{"head_dim": 64, "parallel_block": false, "init_std_o": 0.00842, "max_steps": 9760}
MLP neurons of a small language model. Each row is named by its layer, matrix (up: input weights; down: output weights) and neuron, and shows model dimensions 32-159. Each number is 200 + 20 x the weight over its row's rms, rounded and kept within 0 to 999.
Before each neuron's rows, "fires on" lists the tokens most often at its 100 highest values on Wikipedia text that the model never trained on.

fires on: " to", " who", " |", " must", " which", " that"
L4.up106,185,146,178,216,182,220,230,204,227,173,198,247,194,217,200,207,214,222,231,232,183,171,214,169,223,241,185,200,218,212,219,196,215,188,172,174,191,213,257,234,195,183,193,207,166,231,203,213,187,215,191,194,197,206,180,183,221,200,191,201,191,176,194,223,210,170,200,170,160,206,216,193,214,200,188,206,192,202,214,204,216,205,187,193,191,184,245,199,197,202,210,199,188,172,179,160,197,189,205,184,195,214,215,197,216,236,196,171,197,219,186,214,217,186,167,189,176,189,234,195,230,177,193,183,187,218,199,194
L4.down106,193,209,184,194,166,208,208,195,210,211,224,205,213,189,221,208,178,201,198,204,207,222,208,169,180,237,198,202,172,210,205,207,194,186,222,203,211,169,175,170,210,205,198,180,198,223,251,227,216,191,180,193,206,225,241,227,217,194,221,171,163,179,214,241,210,199,195,180,223,204,190,164,201,200,214,184,169,172,204,202,165,192,229,219,214,190,202,181,208,216,192,164,200,208,227,166,181,212,198,206,217,158,205,193,164,241,197,184,219,182,200,213,161,185,194,198,207,181,212,212,201,189,229,203,174,213,195,241

fires on: " (", "\n\n", " |", ".", "(", "|"
L2.up212,258,182,211,209,182,174,207,154,217,163,194,195,178,155,201,212,203,206,181,208,174,188,194,171,211,191,176,195,197,191,175,218,223,184,193,192,186,196,199,213,211,208,189,168,196,220,184,161,223,173,209,198,231,215,171,207,194,196,197,192,195,176,171,221,155,175,215,231,233,206,201,201,199,187,177,206,197,193,177,164,207,209,214,211,199,205,214,197,216,196,207,219,238,165,231,223,221,208,225,191,166,172,192,218,220,221,201,222,243,230,189,217,214,163,201,210,210,207,186,207,209,204,224,224,253,207,217,192
L2.down212,193,204,264,165,189,225,195,184,174,193,211,192,198,189,200,190,211,207,206,209,233,190,228,175,214,228,231,221,208,205,223,217,199,203,191,155,195,207,187,189,220,208,173,208,165,209,206,216,177,220,201,193,201,203,231,201,237,207,192,190,232,177,207,177,229,199,192,203,221,204,201,173,212,204,207,234,180,174,219,232,209,218,178,190,165,179,208,192,175,159,172,165,192,215,222,174,203,209,210,181,239,176,218,206,178,188,217,213,169,198,218,215,211,223,175,203,177,206,214,174,197,210,192,170,211,209,168,188

fires on: " the", "|", "-"
L6.up336,190,203,188,188,212,207,234,182,225,184,194,227,197,190,227,228,182,183,194,179,231,159,219,184,213,189,208,215,186,195,166,245,192,213,203,198,190,241,227,206,171,205,208,221,159,187,205,200,202,180,211,214,180,230,189,198,227,194,213,176,166,197,229,226,163,200,217,212,200,200,193,218,203,191,194,203,196,186,187,143,228,235,221,157,202,218,179,235,217,196,203,227,218,209,231,184,226,203,211,193,214,182,212,199,208,187,205,188,218,228,197,157,192,177,161,183,202,198,217,205,207,208,196,174,199,161,205,207
L6.down336,163,228,224,179,214,207,213,177,178,212,245,215,221,189,209,157,202,195,250,247,201,165,199,195,215,238,191,190,205,195,213,172,183,209,176,231,233,176,149,201,215,179,225,212,192,184,194,234,199,191,208,227,235,188,223,201,177,201,217,200,180,203,189,192,214,219,215,171,243,171,202,184,249,188,192,165,192,201,205,188,167,191,191,201,200,187,226,203,222,195,179,187,184,189,174,219,208,193,209,210,207,161,210,199,214,217,216,233,184,208,187,213,200,197,169,213,186,197,204,204,214,240,182,226,199,213,211,185

fires on: "-", "\"", " code", "=", "2"
L2.up476,220,207,215,204,198,214,198,223,173,227,185,184,205,172,206,150,207,214,181,238,208,204,202,200,205,198,175,199,211,217,160,200,205,209,212,182,147,212,186,212,230,187,205,171,185,196,166,173,215,169,197,178,213,215,198,189,200,165,217,236,197,183,188,192,266,185,207,225,204,177,229,207,186,205,198,176,225,191,224,173,213,156,179,200,214,191,176,210,250,214,194,196,226,188,207,218,172,229,198,194,211,192,209,187,194,204,210,193,213,210,203,242,215,203,207,211,223,183,238,189,217,207,221,192,174,223,234,175
L2.down476,226,168,217,222,225,197,182,194,216,224,215,216,227,192,201,242,215,192,206,205,201,209,217,145,211,218,179,201,154,152,224,197,218,171,192,174,222,180,188,221,204,184,194,184,164,186,190,213,163,197,209,204,200,162,188,223,211,213,220,188,198,209,181,229,207,264,210,183,203,200,198,200,213,211,221,181,187,198,225,194,205,203,222,237,174,180,205,196,196,226,219,173,204,214,169,189,202,205,158,205,196,198,201,182,185,233,227,223,204,220,177,197,181,219,177,210,186,171,187,173,225,198,184,176,186,209,208,180

fires on: "-", " in", "–", " (", " from", " during"
L5.up501,234,188,198,188,186,204,211,199,194,208,219,171,186,154,171,179,208,203,198,168,168,157,218,160,179,198,190,203,193,221,184,218,230,216,202,207,172,212,199,178,184,199,200,191,220,212,191,202,215,205,193,186,190,189,171,202,209,196,236,180,167,187,240,179,194,214,193,212,210,210,171,216,227,169,158,189,195,233,181,206,186,197,222,190,221,211,177,190,186,175,215,209,199,218,198,187,208,206,195,209,149,220,225,206,249,209,203,218,222,213,183,225,245,171,203,219,165,207,199,196,207,195,225,211,197,215,233,210
L5.down501,219,211,195,224,224,195,188,196,175,174,184,208,179,205,189,196,186,199,207,193,191,212,169,225,197,196,206,204,188,177,219,210,203,158,199,190,213,177,232,223,196,213,201,210,182,203,198,200,182,217,235,211,195,231,196,167,214,220,185,228,214,192,204,203,202,161,200,204,160,186,190,184,186,190,190,236,214,196,199,185,235,207,180,241,195,237,212,231,226,194,211,211,206,201,196,170,220,234,187,170,226,211,214,185,192,193,191,227,201,188,186,175,192,183,181,198,237,212,218,183,226,220,202,256,239,200,226,207

fires on: "-", " =", "–", " ass", " qu"
L6.up32,223,210,227,174,178,230,175,197,183,214,204,218,212,166,193,233,194,181,227,191,207,140,228,168,171,181,167,196,214,232,184,213,220,225,199,203,191,220,200,214,187,172,216,172,187,196,211,164,204,207,147,220,173,206,174,229,240,184,182,224,201,208,266,217,197,209,211,175,206,214,179,190,213,186,212,188,198,211,217,231,198,216,192,198,183,175,181,209,190,153,208,215,210,198,221,199,176,217,197,244,203,196,194,214,170,180,185,239,234,187,221,206,209,184,189,219,223,172,211,216,201,190,178,208,171,211,196,218
L6.down32,213,223,200,206,229,199,206,188,206,206,232,193,204,215,184,143,168,169,222,192,214,276,194,227,221,167,207,196,173,204,204,145,166,183,237,203,170,234,216,211,200,201,201,178,183,172,202,189,203,206,219,181,182,192,246,200,187,211,223,172,235,207,168,196,170,182,172,200,210,198,184,187,212,162,189,212,219,200,194,183,197,200,214,198,193,212,204,172,202,210,200,188,219,199,196,200,203,182,204,216,181,183,220,184,200,196,231,216,199,193,164,202,214,178,196,194,225,222,196,171,173,218,205,226,206,246,200,210

fires on: " |", ".", ";", "  ", " (", " —"
L2.up36,214,206,189,201,200,216,178,182,197,185,222,193,228,186,180,228,197,198,214,193,206,150,187,156,208,171,193,201,225,182,175,199,252,193,198,174,201,266,213,204,211,196,169,165,180,212,230,211,204,181,160,208,184,196,159,216,221,195,209,192,177,185,192,225,206,182,189,198,202,235,170,237,204,207,204,152,201,202,195,191,211,218,228,196,191,202,197,205,209,198,152,186,219,168,200,210,195,196,217,213,209,174,204,207,215,223,209,199,208,209,213,228,203,168,178,193,218,236,197,223,225,195,179,218,217,196,221,204
L2.down36,193,202,208,206,224,210,204,203,223,220,179,204,209,203,197,200,205,190,197,192,204,227,198,222,196,220,217,204,181,197,179,221,170,219,203,193,211,187,202,158,205,194,211,213,203,166,172,192,196,195,167,213,226,193,251,184,198,238,196,191,221,231,211,145,171,187,193,178,184,166,221,193,208,175,184,228,190,168,199,218,189,198,188,206,211,214,223,197,194,199,232,206,182,261,181,213,179,164,191,197,210,195,207,158,174,194,202,247,220,184,241,187,181,217,199,168,184,158,212,230,178,210,228,206,153,187,193,223

fires on: " the", ":", "."
L2.up55,191,209,194,217,221,219,204,193,211,205,184,207,179,184,205,197,187,197,162,192,209,200,181,192,193,216,171,189,190,195,199,189,199,148,187,226,199,176,199,205,164,191,216,184,178,214,194,218,230,193,227,209,175,208,164,225,226,186,210,174,209,195,199,211,158,209,240,210,181,218,212,214,195,162,201,199,210,190,201,146,196,222,193,247,223,177,203,225,224,174,180,211,204,152,199,174,232,195,191,171,213,201,183,201,212,186,229,204,218,220,180,184,213,165,203,192,200,250,212,247,238,224,199,202,213,220,190,163
L2.down55,210,202,203,180,170,208,205,199,223,196,227,224,192,188,230,204,195,180,213,176,210,205,212,209,185,212,214,188,197,180,204,215,190,199,203,216,240,190,189,191,218,159,210,202,229,235,201,146,179,189,220,179,214,209,251,190,235,183,189,181,180,180,197,196,211,208,187,177,220,220,219,186,208,237,195,198,215,206,171,193,200,181,236,209,205,215,218,203,177,206,181,173,226,201,186,198,156,190,190,205,198,180,220,170,178,198,216,217,214,207,177,188,184,193,164,219,199,175,201,187,236,239,169,209,212,185,211,190

fires on: " |", " in"
L2.up239,213,209,188,211,226,201,208,191,165,204,226,256,220,205,222,197,213,197,212,220,181,177,206,196,205,216,191,222,210,215,226,201,222,145,187,183,207,192,187,187,204,162,166,191,190,203,196,229,202,164,178,218,202,211,197,189,211,145,204,203,163,198,183,199,196,178,207,215,215,160,229,204,219,204,192,163,187,189,214,199,225,222,207,188,203,175,207,186,191,206,158,209,179,183,190,210,192,204,165,194,224,215,206,186,189,221,181,231,199,227,161,196,186,237,207,197,197,212,239,198,228,210,189,197,180,200,207,204
L2.down239,201,176,175,186,197,179,177,182,221,188,196,178,157,214,196,168,190,219,194,194,218,254,196,162,222,199,208,202,193,224,174,220,180,215,224,198,228,224,201,208,193,209,222,199,213,179,237,197,214,216,205,200,201,188,243,186,216,235,227,199,207,194,216,181,212,211,183,176,193,214,184,208,197,177,185,214,212,186,174,225,176,186,231,219,203,209,172,175,192,171,204,231,232,212,185,198,227,186,206,183,182,209,198,186,193,205,216,175,222,189,210,180,179,169,198,222,225,203,175,232,189,162,231,211,160,212,193,201

fires on: " on", " On", "-", "On", " coming"
L4.up356,217,176,219,236,136,209,193,202,195,187,205,246,202,214,196,220,190,174,210,179,190,208,215,210,191,259,208,203,218,218,220,187,223,205,219,193,212,186,231,219,207,180,201,234,172,213,180,215,197,188,197,208,200,195,207,216,215,180,211,204,208,212,196,197,208,193,187,162,176,177,215,210,202,194,190,189,205,172,192,207,206,220,162,250,209,201,186,195,207,180,196,217,192,204,204,219,220,212,158,191,213,186,175,195,203,225,172,165,232,219,212,197,226,145,149,236,162,185,197,207,209,202,186,206,229,178,185,188
L4.down356,201,146,179,200,217,171,192,220,193,243,160,239,226,230,227,198,175,205,206,206,170,223,175,186,194,206,211,197,194,218,205,139,208,207,192,209,224,205,202,208,228,215,200,212,190,227,183,213,194,198,204,216,180,190,237,227,162,206,199,214,216,192,199,235,172,216,199,206,209,223,208,179,219,207,202,188,175,188,177,200,180,169,197,178,202,229,189,203,245,183,193,206,221,175,226,214,245,206,182,209,187,208,194,171,165,153,156,187,202,223,174,183,230,199,216,182,187,215,200,201,209,187,193,219,203,205,169,204

fires on: " |", "\n", "-", ":", " #"
L5.up483,195,198,212,204,186,202,198,197,213,197,177,227,184,174,172,222,209,203,170,204,193,176,212,200,249,228,186,184,197,235,195,187,210,190,174,160,186,198,206,243,195,213,220,185,211,191,144,210,197,159,170,196,185,210,216,264,207,216,189,217,185,217,202,183,188,139,215,201,178,213,170,164,205,181,212,189,194,174,183,200,205,218,188,213,206,210,195,173,194,190,221,218,199,202,227,198,205,217,183,206,224,175,192,207,184,181,213,217,232,238,222,203,225,180,196,188,205,207,214,174,205,217,194,191,203,198,228,219
L5.down483,204,216,181,223,191,193,200,194,235,208,200,194,199,183,217,146,214,202,238,192,217,178,217,210,178,182,196,184,189,173,174,206,211,215,222,206,221,219,194,166,188,206,231,204,183,196,232,205,179,241,205,199,174,198,251,185,176,192,199,214,223,177,243,186,194,221,198,218,212,213,205,181,180,219,206,198,194,205,205,210,171,183,220,209,184,210,184,194,211,180,217,225,215,246,144,198,153,230,206,191,197,184,213,155,186,219,199,168,187,198,216,186,192,155,240,211,209,184,178,203,223,162,193,210,192,218,192,208

fires on: " On", " on", " Not", " Far", " Fur"
L6.up211,198,181,239,223,162,193,184,168,186,215,209,232,177,201,204,203,238,209,218,230,182,209,159,187,198,222,183,189,232,236,231,184,172,209,198,206,196,172,192,222,209,167,202,213,199,181,188,235,201,206,201,223,229,219,197,208,205,160,198,227,187,186,199,167,205,183,229,232,199,181,189,208,163,201,227,158,198,209,191,205,192,210,192,211,184,209,184,221,203,202,208,220,210,175,209,172,185,226,202,198,193,206,197,197,205,242,195,192,200,231,224,215,223,171,144,210,175,233,189,177,238,211,184,197,231,210,179,197
L6.down211,203,208,173,203,228,183,186,188,208,200,186,223,183,248,183,161,209,189,198,209,189,216,256,215,191,208,268,201,196,193,193,249,207,202,196,202,215,226,207,204,203,207,230,195,202,201,208,169,212,195,188,191,161,174,170,226,189,227,210,208,182,189,193,187,188,218,218,190,171,211,195,184,219,189,194,188,159,239,197,213,177,165,223,202,168,258,177,191,197,207,195,185,205,188,218,209,212,172,217,186,194,210,221,188,226,187,205,212,170,190,192,205,177,190,213,196,210,197,197,188,212,216,173,242,203,209,186,224